MLP neurons of a small language model. Each row is named by its layer, matrix (up: input weights) and neuron, and shows model dimensions 320-415. Each number is 50 + 12 x the weight over its row's rms, rounded and kept within 0 to 99.
After each neuron's rows, "fires after" lists the tokens most often just before its 100 highest values on Wikipedia text that the model never trained on.

L2.up1876:73 54 26 41 56 62 33 77 40 58 55 50 37 35 57 31 55 48 47 55 44 64 51 44 20 42 49 45 43 44 58 54 28 31 40 48 33 90 41 62 59 54 48 51 59 56 49 36 54 64 43 52 32 51 49 79 65 49 53 49 54 53 65 29 50 46 45 49 65 62 43 44 42 41 71 51 58 51 37 47 66 46 29 57 64 47 48 39 49 30 17 50 49 44 58 68
fires after: " (", " was", ";", " –"

L3.up1037:41 55 60 52 60 65 55 67 44 40 58 64 51 59 53 49 55 55 57 31 56 46 61 28 50 47 62 56 48 28 54 57 50 67 61 60 30 71 44 73 62 40 54 49 56 48 50 38 69 42 41 27 52 68 58 55 36 46 22 54 49 55 74 51 59 53 42 40 39 80 40 41 60 28 63 35 69 52 64 59 51 51 57 45 66 41 47 60 33 66 59 63 47 42 21 69
fires after: " |", " –", "\n", "==", " was", " High"

L3.up1657:56 70 58 39 53 60 42 71 81 28 81 53 55 53 66 62 65 50 71 38 69 59 62 45 45 62 41 50 54 49 54 74 42 61 16 54 55 51 37 53 45 56 51 51 51 72 46 58 58 66 50 44 58 67 42 51 54 49 47 33 48 36 58 52 44 47 56 41 64 53 43 65 59 47 18 51 29 52 64 45 61 49 58 40 33 53 54 63 27 35 75 59 49 66 50 63
fires after: " is", " was", " are", " were", " has", " have"

L2.up1678:26 63 76 35 37 57 68 44 38 59 49 40 53 53 58 44 31 60 49 44 72 27 42 50 50 59 51 51 45 58 44 55 69 66 48 31 46 30 60 58 56 41 47 53 26 50 51 57 66 38 51 56 48 62 45 71 32 46 69 47 52 35 51 75 58 43 51 60 50 52 35 50 57 50 43 38 41 56 57 43 74 46 52 55 56 56 77 39 50 27 33 58 50 49 66 42
fires after: "\n", "=="

L3.up301:35 36 34 40 37 63 59 53 62 48 50 48 66 29 43 60 43 38 66 64 28 45 40 43 49 37 58 52 60 41 61 54 39 39 53 49 34 56 74 48 42 22 40 48 57 53 53 56 56 43 59 49 52 33 53 47 40 56 58 30 52 32 53 59 34 53 60 42 41 54 63 74 69 38 41 54 42 38 34 36 39 58 44 56 48 51 51 43 46 46 35 51 46 50 53 50
fires after: " ", " |", ",", "."

L2.up1190:55 52 48 33 57 48 66 53 41 44 31 32 45 48 43 29 41 37 46 34 39 43 66 63 44 38 33 56 73 50 45 36 57 45 46 55 55 52 51 55 59 46 46 53 63 42 28 60 56 44 45 60 51 39 54 62 43 56 56 46 78 50 32 62 47 53 59 50 42 47 40 52 49 51 32 29 43 29 50 43 37 43 33 58 43 78 35 56 29 39 81 41 37 70 62 57
fires after: ",", ".", " that", " when"

L3.up1081:70 43 64 32 55 33 52 51 43 41 39 55 45 54 59 49 59 71 66 65 34 58 53 80 72 41 62 31 45 38 44 49 42 33 63 37 35 58 32 63 67 54 57 45 49 63 47 68 74 58 41 38 36 46 74 51 71 55 37 58 43 55 67 59 49 54 52 62 50 42 64 61 63 41 54 23 56 59 53 47 69 62 55 44 52 45 73 56 59 61 51 44 66 53 72 52
fires after: "0", "1", "-", "9", "7"

L2.up1461:45 45 66 52 59 77 53 47 58 74 66 22 39 59 52 36 64 48 64 41 52 52 61 78 43 64 42 36 49 52 55 49 51 37 41 49 47 62 42 49 64 58 49 72 41 48 72 56 51 35 53 42 46 42 65 37 44 56 37 55 40 55 47 54 31 59 37 32 64 61 39 70 99 58 57 54 60 54 48 65 50 63 40 55 59 40 54 56 51 54 22 32 39 47 48 55
fires after: ".", " |", "-", "|", "==", " the"

L3.up1301:39 21 54 47 54 52 54 36 52 49 50 51 24 48 56 30 49 56 50 44 61 43 63 64 39 47 51 10 46 52 47 55 71 48 41 49 64 35 61 60 63 24 46 60 55 25 29 58 54 38 59 50 63 55 50 67 55 50 72 63 57 32 45 42 27 59 45 58 47 48 38 54 46 32 31 46 57 62 46 38 44 49 66 56 57 46 66 48 43 46 55 54 51 52 30 54
fires after: "1", "."

L3.up755:32 65 62 61 65 45 47 58 63 51 54 64 42 60 68 38 45 53 47 65 42 30 35 32 57 22 41 41 63 56 49 45 38 32 47 20 37 51 58 76 49 60 48 65 54 31 34 38 55 51 47 57 47 51 55 78 17 67 43 49 51 29 45 60 36 55 56 47 47 66 45 57 36 55 44 28 38 63 32 55 49 70 45 48 54 42 70 57 64 29 57 88 59 24 65 53
fires after: " ", " the", " (", "\n"

L2.up370:59 46 62 58 56 52 51 30 47 44 41 61 60 60 50 46 59 35 51 67 42 50 60 36 68 38 58 54 49 55 43 47 54 51 45 31 46 42 24 68 55 53 67 59 34 55 44 53 41 31 52 41 64 49 44 60 47 41 53 40 48 54 68 52 34 74 31 47 52 61 42 32 55 43 43 37 42 35 35 53 49 58 50 60 30 35 39 64 57 45 30 35 45 23 44 51
fires after: "\n", ".", "==", "==="

L3.up997:61 66 52 44 48 27 66 61 32 45 42 26 40 39 47 60 17 28 74 51 34 34 30 48 36 61 54 24 49 65 48 32 65 37 58 69 63 37 42 60 43 56 36 53 58 37 28 62 48 33 47 54 49 56 50 37 55 67 38 87 31 34 51 40 13 62 51 67 46 79 47 31 51 55 53 33 34 49 54 42 50 50 34 35 60 70 61 54 51 45 43 65 53 61 54 54
fires after: " the", " The", "The"

L2.up253:43 26 68 41 76 51 52 49 51 42 35 63 41 66 42 56 60 44 28 50 51 44 45 67 76 52 53 46 57 57 43 61 58 25 29 39 40 60 72 38 49 67 39 42 62 61 49 57 29 65 61 61 48 61 35 33 55 50 43 35 72 61 68 52 35 55 45 76 47 74 56 55 58 48 57 59 37 72 43 40 42 38 26 62 49 63 34 37 41 53 43 57 35 60 48 56
fires after: " |", "\n", " –"

L3.up579:15 47 43 50 35 59 54 55 56 31 44 53 50 51 43 21 39 57 57 51 36 49 72 62 49 45 44 55 34 51 43 32 45 52 49 41 54 44 51 18 59 55 59 43 49 60 45 37 36 54 40 30 27 47 48 71 40 53 34 37 37 31 55 56 48 52 55 37 48 45 29 46 45 44 60 54 63 32 50 76 63 63 52 45 56 64 24 44 41 61 53 43 41 37 64 53
fires after: ","

L2.up1856:40 45 60 57 51 34 78 53 53 46 42 53 51 61 49 61 39 40 55 20 31 49 48 53 46 44 44 52 55 29 42 54 55 44 42 49 48 61 59 66 53 50 27 56 63 63 42 29 48 54 39 50 50 49 45 58 57 33 61 34 69 32 38 21 33 52 51 36 57 45 55 52 41 55 60 45 44 48 60 56 56 36 24 25 50 54 67 42 47 33 47 52 43 39 62 43
fires after: "\n", ".", ","

L3.up1251:41 45 30 74 57 46 41 62 56 64 54 39 46 42 53 39 41 46 35 40 43 62 52 54 60 34 48 45 64 46 35 43 40 40 60 56 53 59 63 66 35 46 61 49 66 70 51 56 35 53 49 67 79 29 54 56 51 43 62 38 49 52 51 63 52 77 27 57 63 51 58 46 51 75 51 48 46 48 65 36 72 74 57 45 51 51 54 36 54 47 38 60 40 56 54 41
fires after: "0", "5", ",", "6"

L3.up1922:41 41 50 29 35 46 51 59 50 56 46 50 68 32 47 38 42 43 47 24 61 35 51 52 73 37 48 44 56 58 49 35 59 48 59 46 53 60 68 60 50 35 50 58 62 66 42 52 45 64 48 69 76 43 57 66 51 45 56 34 50 54 71 72 53 44 43 46 64 50 39 65 62 60 59 58 65 64 45 48 39 44 29 53 34 56 47 46 37 46 56 42 71 65 67 47
fires after: "\n", "|", "1", "3", "0"

L3.up1145:72 48 62 73 50 57 36 38 63 66 64 28 32 70 60 44 39 39 36 40 53 51 46 40 53 46 57 55 66 53 47 68 66 34 48 50 62 45 47 29 35 43 41 59 67 44 62 41 75 34 38 66 45 50 52 47 61 73 73 42 48 34 53 60 43 44 43 19 50 42 69 42 51 39 47 55 23 56 56 46 53 58 33 47 44 57 39 26 54 45 60 44 53 41 61 50
fires after: ".", ",", " \""

L3.up600:43 26 49 35 57 52 52 43 58 39 43 65 46 67 50 41 41 53 70 64 37 57 45 63 44 42 56 56 36 46 68 70 45 44 54 60 28 42 55 77 36 48 46 55 41 69 53 32 54 56 47 44 61 63 54 37 37 66 45 30 78 47 51 44 42 27 67 63 28 34 40 65 48 46 44 69 33 70 39 34 40 52 46 55 48 42 31 31 48 37 66 57 51 54 50 36
fires after: " (", "-", "+"

L2.up972:40 75 67 45 69 63 54 52 57 36 41 63 66 42 52 42 22 61 55 59 35 36 57 56 57 51 59 50 52 49 57 66 42 52 37 57 45 63 83 40 39 42 28 57 43 38 53 45 45 24 56 54 60 39 61 45 34 57 32 34 60 57 45 47 54 38 67 50 60 43 80 45 57 37 27 40 41 41 42 45 43 37 33 35 31 49 47 46 26 70 71 34 45 38 44 61
fires after: " ", ",", "1", ";"

L3.up317:64 47 33 61 46 62 49 65 33 58 52 41 67 56 49 26 35 55 59 46 54 49 53 35 30 37 46 65 75 29 53 49 54 56 50 64 40 35 69 54 43 67 44 41 40 32 52 50 15 47 55 46 53 38 75 57 50 39 49 60 44 43 42 54 44 44 46 50 59 41 62 34 65 37 37 50 46 54 32 62 60 50 62 56 43 58 34 50 42 52 37 38 62 50 56 49
fires after: " ", "1", "2", " the"

L3.up294:62 42 63 58 50 55 44 55 57 41 48 66 62 36 63 43 25 53 74 62 33 54 32 46 47 40 51 51 39 53 61 79 53 45 68 49 57 27 42 72 52 42 52 53 55 52 43 28 67 58 49 47 52 47 72 60 29 72 33 69 63 60 71 48 59 53 44 51 33 82 63 47 64 52 41 49 54 58 46 55 66 59 62 39 28 68 69 46 60 27 50 57 53 65 44 29
fires after: "-"

L3.up1168:54 64 63 48 55 78 48 53 39 64 49 37 56 71 57 31 42 55 55 65 40 47 51 41 40 52 61 32 53 63 44 50 60 56 36 43 53 72 41 52 33 42 49 40 41 60 37 52 43 59 39 69 74 60 60 60 06 63 57 31 35 60 47 43 41 71 59 52 54 61 46 41 70 53 67 36 37 37 41 56 55 64 48 53 51 67 39 33 56 73 38 68 56 39 55 70
fires after: ".", "\n", " In", "In"

L2.up1695:28 50 33 45 50 67 32 40 54 33 81 32 52 41 38 31 55 57 58 38 55 46 41 63 46 61 55 56 41 51 56 44 54 39 56 51 71 52 34 55 61 51 39 61 21 50 83 41 54 45 51 40 43 37 62 78 56 38 41 33 36 50 39 60 65 38 72 51 38 69 61 42 47 38 50 50 41 57 49 54 44 44 65 56 48 60 58 51 38 52 33 53 30 19 55 60
fires after: " New", ",", " in", " Los", " South", " San"

L3.up771:37 28 58 76 57 63 65 48 58 68 24 59 47 49 25 41 58 42 48 41 51 65 33 50 67 55 54 57 38 43 38 66 41 39 27 56 69 45 56 58 43 43 61 70 64 61 60 34 76 51 58 54 40 63 58 40 26 51 53 59 67 49 54 50 45 51 49 41 56 30 41 47 32 40 49 36 57 63 36 62 61 36 40 73 49 51 33 40 54 62 51 37 54 30 54 50
fires after: ",", " |"

L3.up586:47 62 57 60 30 59 70 62 52 39 43 63 36 69 39 56 41 34 73 49 40 55 47 25 40 11 32 45 39 42 46 55 40 45 44 50 67 38 51 67 45 36 44 31 74 58 18 47 33 44 30 48 50 37 33 41 35 59 63 38 58 52 42 35 59 39 49 39 55 65 46 48 73 58 70 67 74 52 60 56 44 42 67 57 44 50 49 32 42 42 44 30 40 43 69 73
fires after: " is", " was", ")", " a", " are"

L2.up1681:79 68 63 42 52 44 71 69 40 68 51 60 52 48 41 50 44 42 55 55 42 56 45 50 38 62 49 48 59 56 75 55 50 38 63 41 70 66 50 71 72 67 49 56 63 02 57 51 21 53 41 62 52 50 64 69 59 38 38 56 62 57 39 50 33 44 64 50 55 33 59 40 56 28 48 50 49 65 39 24 52 55 52 31 61 34 40 52 43 43 65 56 33 56 52 68
fires after: ",", ".", " the", " of", " Robert"

L3.up1697:42 56 38 59 61 54 78 52 54 73 48 37 53 43 72 27 26 54 48 28 48 26 36 67 47 78 21 50 64 44 56 31 49 37 62 51 32 62 45 38 45 44 55 63 60 42 70 47 56 42 34 36 39 40 54 52 53 63 49 66 35 61 40 62 31 42 60 47 43 50 63 42 49 49 53 29 63 38 43 58 28 47 30 30 46 38 52 31 44 37 46 57 39 62 54 45
fires after: " the", " The"

L3.up236:38 43 68 55 41 73 49 71 35 57 47 61 35 60 57 61 31 51 44 48 48 58 59 56 34 39 46 40 37 50 52 45 57 62 33 69 63 67 73 54 59 41 68 55 45 27 31 59 42 56 55 49 63 71 46 33 28 69 36 45 49 58 40 40 42 46 44 55 44 39 38 50 39 53 52 45 36 71 44 49 37 67 35 59 36 17 30 32 32 69 63 52 54 64 57 60
fires after: " was", " were", " is", " are", " a", "-"

L3.up63:47 52 13 43 39 54 38 50 58 46 76 57 55 38 43 44 45 49 69 30 35 28 49 63 60 63 64 51 45 63 69 62 57 42 54 50 43 43 69 29 26 28 37 41 38 65 41 45 53 64 65 31 41 47 46 56 51 49 55 27 49 40 54 40 56 64 50 56 47 59 58 47 52 48 43 52 50 54 51 45 48 37 71 51 97 44 63 44 52 57 63 60 37 35 30 53
fires after: " United", "|", " the", " South", " an", ","

L2.up1672:54 63 48 35 47 63 60 58 52 75 56 40 58 42 55 26 15 43 56 62 29 55 30 71 54 39 39 48 46 75 46 44 42 52 24 39 47 68 30 28 63 45 59 66 53 69 27 31 37 27 66 46 45 41 53 58 42 49 35 41 59 60 64 53 61 62 40 62 46 53 63 54 44 68 49 46 67 61 59 41 50 48 43 47 50 49 52 53 48 24 44 28 57 52 53 45
fires after: "-", " al"

L2.up515:56 56 58 66 35 54 50 67 51 57 59 61 54 42 47 50 45 50 53 38 58 40 50 47 55 56 55 56 53 65 34 36 59 41 51 48 56 39 55 57 59 23 54 52 47 53 40 32 51 29 40 38 66 52 41 53 61 40 40 22 52 44 57 49 43 55 25 58 42 50 61 49 57 64 65 66 41 50 86 50 60 40 49 65 55 38 43 55 68 70 47 45 63 45 50 46
fires after: ",", "),"

L3.up57:63 45 63 48 50 62 44 59 67 49 65 50 49 55 57 50 44 42 57 52 51 61 27 63 54 42 63 46 43 34 59 78 65 66 40 33 43 42 51 66 32 60 29 66 45 48 13 41 55 59 45 33 53 54 67 62 49 62 45 41 48 60 48 43 43 47 34 53 45 57 38 50 46 46 46 43 59 40 54 39 46 61 54 41 53 37 47 55 55 54 32 52 42 28 59 44
fires after: "-", "year"

L3.up258:51 57 24 62 36 59 47 44 44 71 48 44 56 30 46 42 38 34 63 28 32 42 82 55 60 40 46 62 46 25 67 42 42 35 46 46 64 36 53 53 57 50 56 54 27 74 48 42 38 68 51 63 45 27 41 58 58 33 37 62 53 42 77 43 60 55 50 42 50 48 43 47 48 58 42 46 65 32 63 45 55 58 53 57 62 59 31 56 55 71 46 39 56 39 42 69
fires after: "'", " went", ",", ":"

L3.up1346:35 51 45 56 44 56 38 36 61 57 38 49 44 47 35 47 38 42 60 59 62 58 35 51 33 58 41 40 50 34 56 56 40 52 55 43 30 19 48 67 30 51 36 37 41 42 42 74 54 56 43 67 41 51 53 50 64 41 67 57 68 56 61 55 55 59 50 56 38 42 45 42 51 53 37 51 64 64 30 49 53 54 59 56 75 54 46 33 29 43 64 55 31 41 47 33
fires after: " the", " a", " (", " \"", " The"

L3.up402:43 73 62 76 38 70 64 45 47 59 72 63 48 69 49 48 51 39 28 31 49 57 39 51 39 47 52 49 39 67 76 57 50 71 39 53 46 35 50 34 48 49 49 53 48 56 36 56 50 43 65 55 55 45 45 33 50 47 52 48 49 36 58 32 46 60 43 61 45 46 69 70 71 68 71 48 64 63 65 57 60 37 42 58 54 51 46 69 36 59 38 52 51 49 44 54
fires after: " was", " (", " known", " is", " a", " first"

L3.up387:70 41 57 36 62 82 49 51 41 49 38 47 35 48 47 47 39 37 54 32 35 45 70 38 47 47 61 55 62 29 48 51 50 46 43 54 63 55 63 33 45 32 44 48 31 50 38 63 75 64 50 51 61 43 43 43 83 41 53 53 48 43 49 59 41 49 37 68 39 59 33 44 64 26 45 52 48 60 49 45 40 80 32 46 55 46 57 39 47 37 51 47 60 48 47 75
fires after: "\n", " f", "1", " s", " However"

L3.up1608:68 73 49 45 30 62 29 58 62 65 51 68 58 30 51 56 44 31 68 68 48 32 63 22 44 37 65 45 49 47 58 34 47 57 44 56 27 53 36 37 56 49 30 46 53 44 57 58 45 49 48 64 74 51 62 51 48 55 68 49 63 50 46 49 74 36 23 45 34 59 35 58 66 46 58 36 62 37 64 58 63 45 59 52 44 57 63 41 38 51 40 52 27 68 54 46
fires after: "\n", "==", "-", "Early", " was"

L3.up464:58 65 65 48 51 59 50 26 42 70 31 35 50 68 51 59 52 40 62 60 45 47 36 47 66 38 38 48 53 57 63 40 48 72 46 39 49 56 47 24 43 42 58 40 21 64 41 43 62 38 55 62 45 48 41 51 52 39 46 50 40 42 68 56 22 45 53 63 45 53 57 49 53 36 39 72 61 33 36 48 40 56 46 40 54 18 42 37 53 58 43 54 33 57 55 84
fires after: ".", "\n", ",", " that"

L3.up179:52 85 49 42 43 43 61 41 55 38 53 67 20 63 40 43 50 55 47 50 34 62 60 57 48 53 53 56 26 70 48 45 31 40 36 50 60 62 61 43 54 47 33 47 44 75 36 54 44 67 69 25 63 55 44 43 36 57 56 39 47 46 68 32 39 43 44 40 46 64 73 55 73 37 42 47 37 66 33 33 44 56 40 57 25 35 49 37 34 50 48 39 54 63 65 35
fires after: ",", " (", " years", "."

L3.up836:41 58 49 47 60 47 54 51 57 36 52 59 26 45 49 43 42 53 57 51 36 55 46 49 55 57 53 36 50 49 47 39 50 43 47 56 62 44 54 59 79 33 57 55 59 48 53 41 59 51 49 73 54 33 40 65 47 42 52 73 70 40 36 48 30 38 44 50 54 50 48 56 57 34 53 54 36 62 52 63 57 50 75 65 38 62 49 43 49 36 54 53 49 29 57 58
fires after: " ", "1", "|", " Majority", "2"

L3.up1364:39 56 82 47 34 39 45 63 57 54 55 65 60 52 26 42 38 48 42 41 48 59 43 47 49 74 46 48 63 72 61 53 61 50 30 55 19 56 70 74 43 49 38 29 58 42 39 65 47 65 38 55 39 46 54 36 65 49 58 48 49 49 41 52 38 46 35 57 71 35 58 50 40 31 56 38 64 70 37 56 44 46 40 49 49 50 35 57 40 45 29 38 44 41 46 46
fires after: " ", " the", " The"

L3.up1387:31 53 38 44 51 58 64 49 61 76 44 43 42 32 49 62 44 38 46 48 64 50 32 49 55 61 30 41 56 46 39 76 46 51 60 64 50 45 53 47 38 39 52 62 42 46 60 43 33 47 57 56 44 50 62 54 54 70 55 46 45 48 45 66 53 70 53 52 26 31 45 50 59 36 57 47 48 45 56 39 61 57 42 36 37 53 31 48 57 61 54 46 50 54 45 83
fires after: " |", "-", " the", " First", "|", "'"

L3.up1261:35 48 40 66 56 52 41 48 42 45 52 57 67 57 54 47 40 43 27 46 30 33 49 57 41 38 39 52 37 57 56 26 51 58 29 42 60 46 56 51 56 43 56 62 46 33 42 47 37 38 64 49 44 52 59 56 50 30 59 60 42 51 70 46 28 56 40 23 43 44 49 48 44 45 49 44 46 58 52 51 51 51 59 53 38 64 48 59 60 44 45 54 29 48 29 55
fires after: ".", " |", ":", ",", " —", " and"

L3.up1719:55 40 40 58 49 64 44 62 51 68 32 54 41 56 62 39 61 36 70 68 39 30 56 42 30 47 51 33 46 49 33 56 49 48 57 43 50 52 51 69 62 48 53 67 39 32 48 59 41 46 54 36 40 67 46 45 62 57 69 52 63 36 52 59 48 61 33 54 43 65 25 45 38 39 56 44 30 48 63 60 62 39 56 37 49 45 53 38 44 41 60 66 42 31 41 62
fires after: ".", "==", " (", "\n", "%", "4"

L2.up1057:40 55 29 33 59 61 60 51 47 30 52 36 53 30 42 57 48 54 62 55 49 39 75 80 52 40 58 41 49 31 49 67 51 48 53 34 44 54 55 59 45 27 59 61 39 74 39 69 52 62 32 46 53 56 66 60 73 39 54 33 71 71 58 67 46 51 64 27 49 43 39 67 57 25 59 53 60 37 34 63 45 66 38 44 56 45 39 47 66 48 86 39 33 54 49 57
fires after: "\n", "7", "3", "1"

L3.up1999:39 68 44 86 54 66 53 41 64 44 70 46 45 51 40 57 41 60 68 48 39 48 66 71 43 39 52 54 32 45 56 35 51 73 53 50 43 47 45 39 55 68 38 65 44 84 37 40 44 48 33 46 47 44 63 71 44 74 52 45 41 45 39 54 37 55 40 54 50 49 37 57 51 50 51 30 35 43 44 40 54 48 63 53 47 55 55 56 35 56 58 47 45 45 47 62
fires after: " is", ",", " was", " of", "od"

L3.up117:41 61 36 45 49 64 45 31 45 52 52 46 65 55 46 46 38 52 47 41 17 59 32 45 55 31 51 40 36 63 78 57 29 47 59 59 56 59 54 29 39 59 32 55 34 64 33 58 66 72 26 22 47 38 59 56 35 37 59 42 54 44 50 59 47 36 43 58 47 62 65 47 31 58 61 53 40 52 46 62 25 44 44 27 53 42 32 51 36 59 41 62 35 66 70 60
fires after: ",", " United", " in", " the"

L2.up1886:50 37 75 44 46 46 57 28 62 49 32 40 64 27 23 48 51 54 47 77 37 61 57 70 58 47 43 40 53 68 45 44 59 41 36 62 74 68 69 49 54 22 48 38 47 40 61 42 51 29 46 54 56 40 32 68 60 54 60 49 67 49 44 70 56 57 58 59 57 59 61 33 40 28 58 51 54 52 41 58 65 50 62 75 46 33 54 52 59 50 44 53 53 38 39 62
fires after: "1", "0", "8", ","

L3.up393:54 64 79 55 40 32 69 18 53 39 64 47 62 40 45 37 58 36 30 33 45 41 38 55 39 42 37 55 71 72 57 57 83 51 44 42 65 39 55 71 61 63 56 54 69 53 32 36 18 54 39 45 43 42 48 28 59 44 74 65 20 50 46 56 67 57 52 17 48 46 51 55 81 49 45 53 57 56 31 33 64 70 67 40 35 50 51 74 56 36 68 51 55 32 69 88
fires after: " the", " a", " The"

L3.up1673:40 60 39 71 35 72 51 62 45 49 43 39 45 46 39 67 43 51 71 51 66 54 39 74 60 39 56 43 59 63 39 86 62 60 30 42 40 52 37 66 60 51 42 49 76 41 50 44 37 53 35 21 65 44 60 49 21 62 58 44 48 46 35 50 49 64 59 85 55 69 52 59 64 55 64 53 25 39 39 55 55 50 41 65 43 48 53 46 44 32 54 53 38 15 70 67
fires after: "\n", ".", ")", " is", "'", " was"

L3.up925:57 69 62 72 36 19 69 41 50 46 44 60 60 46 51 51 48 34 51 35 43 54 44 68 25 46 40 40 57 64 49 40 63 34 68 44 63 32 49 57 67 75 47 54 33 47 56 51 45 65 36 51 48 55 51 61 63 51 43 57 24 51 52 52 30 48 58 63 44 40 71 40 46 36 51 69 70 52 32 50 67 65 55 59 54 57 59 49 55 16 41 38 46 57 58 54
fires after: " the", "|", " The", " a", " that"

L2.up1707:66 31 61 57 36 41 74 53 52 26 56 38 53 45 42 40 45 70 56 63 61 39 33 55 25 53 47 51 41 51 51 75 61 46 66 53 48 53 54 51 52 67 49 62 58 34 56 49 56 34 65 40 46 39 75 54 64 46 68 46 55 64 32 39 22 52 32 58 43 34 43 47 68 48 39 48 48 51 46 73 34 66 62 41 54 57 45 47 36 47 67 38 54 65 51 58
fires after: ".", ",", " where"

L2.up669:54 66 59 56 56 46 57 44 55 41 49 57 68 42 60 66 34 38 62 70 43 57 66 57 49 36 50 35 41 32 53 43 57 52 54 23 28 57 63 50 59 70 40 63 59 38 47 60 51 38 65 53 58 51 67 56 24 41 58 47 33 30 72 58 58 52 46 48 56 38 51 18 66 62 42 46 49 34 43 33 31 36 30 48 38 77 55 53 51 38 68 58 44 28 34 64
fires after: " the", "==", " was", " is", " a"

L3.up2007:66 64 42 54 41 30 55 44 57 48 57 36 56 33 50 46 42 46 49 41 54 40 41 57 52 72 59 54 49 52 54 52 61 45 47 46 19 51 40 40 53 39 51 40 47 41 35 42 31 40 47 50 41 45 50 42 75 57 41 61 37 38 37 57 70 46 59 32 63 72 46 62 36 37 26 43 46 30 60 28 27 39 46 63 67 65 58 62 31 43 40 60 39 40 52 72
fires after: "'", " the", " of", " The"

L3.up1166:69 38 47 50 58 38 68 65 31 53 36 48 38 51 56 51 43 34 58 59 38 48 30 55 47 51 48 47 43 41 63 68 33 46 31 32 70 62 54 20 46 58 45 72 60 51 80 29 67 45 31 51 58 58 63 46 46 47 57 71 55 41 57 54 55 70 50 62 47 61 50 34 65 30 38 59 58 69 58 51 56 56 46 56 54 63 58 64 79 30 47 48 42 42 54 26
fires after: "-", " (", "/", " \"", " E"

L3.up1055:37 55 33 34 69 50 38 65 39 43 57 29 50 51 51 41 46 20 38 50 69 39 64 55 39 42 42 42 41 57 47 51 43 45 25 54 57 50 46 49 41 38 54 68 37 31 65 55 32 49 45 64 57 28 64 41 33 53 60 47 60 53 54 49 12 63 54 48 52 59 52 57 51 42 46 73 42 68 47 60 66 47 35 49 34 70 51 65 49 34 50 46 27 51 37 45
fires after: "\n", " that", "."

L3.up1472:59 43 68 31 55 54 44 46 63 32 43 52 57 65 57 33 29 47 16 56 66 76 28 55 63 33 42 53 50 59 61 30 55 39 35 56 46 49 50 39 56 63 42 55 44 46 19 61 67 51 61 49 27 50 37 61 74 46 63 49 66 46 52 67 71 57 29 38 65 49 45 36 36 37 52 41 53 56 66 42 31 60 62 22 65 40 59 43 50 39 36 48 55 67 58 45
fires after: "-", "2", "1"

L2.up666:39 46 50 52 44 57 58 46 50 45 31 57 48 58 36 43 55 35 53 54 29 57 54 51 42 23 42 66 67 47 63 44 45 48 50 59 55 42 56 57 55 48 71 52 59 49 68 75 29 34 59 49 36 45 58 56 60 62 55 57 49 85 51 74 56 58 50 54 47 63 64 23 72 45 41 50 79 68 43 42 56 55 55 48 46 47 57 52 48 52 36 56 41 44 40 46
fires after: ",", " the", " in", " New", " of", " a"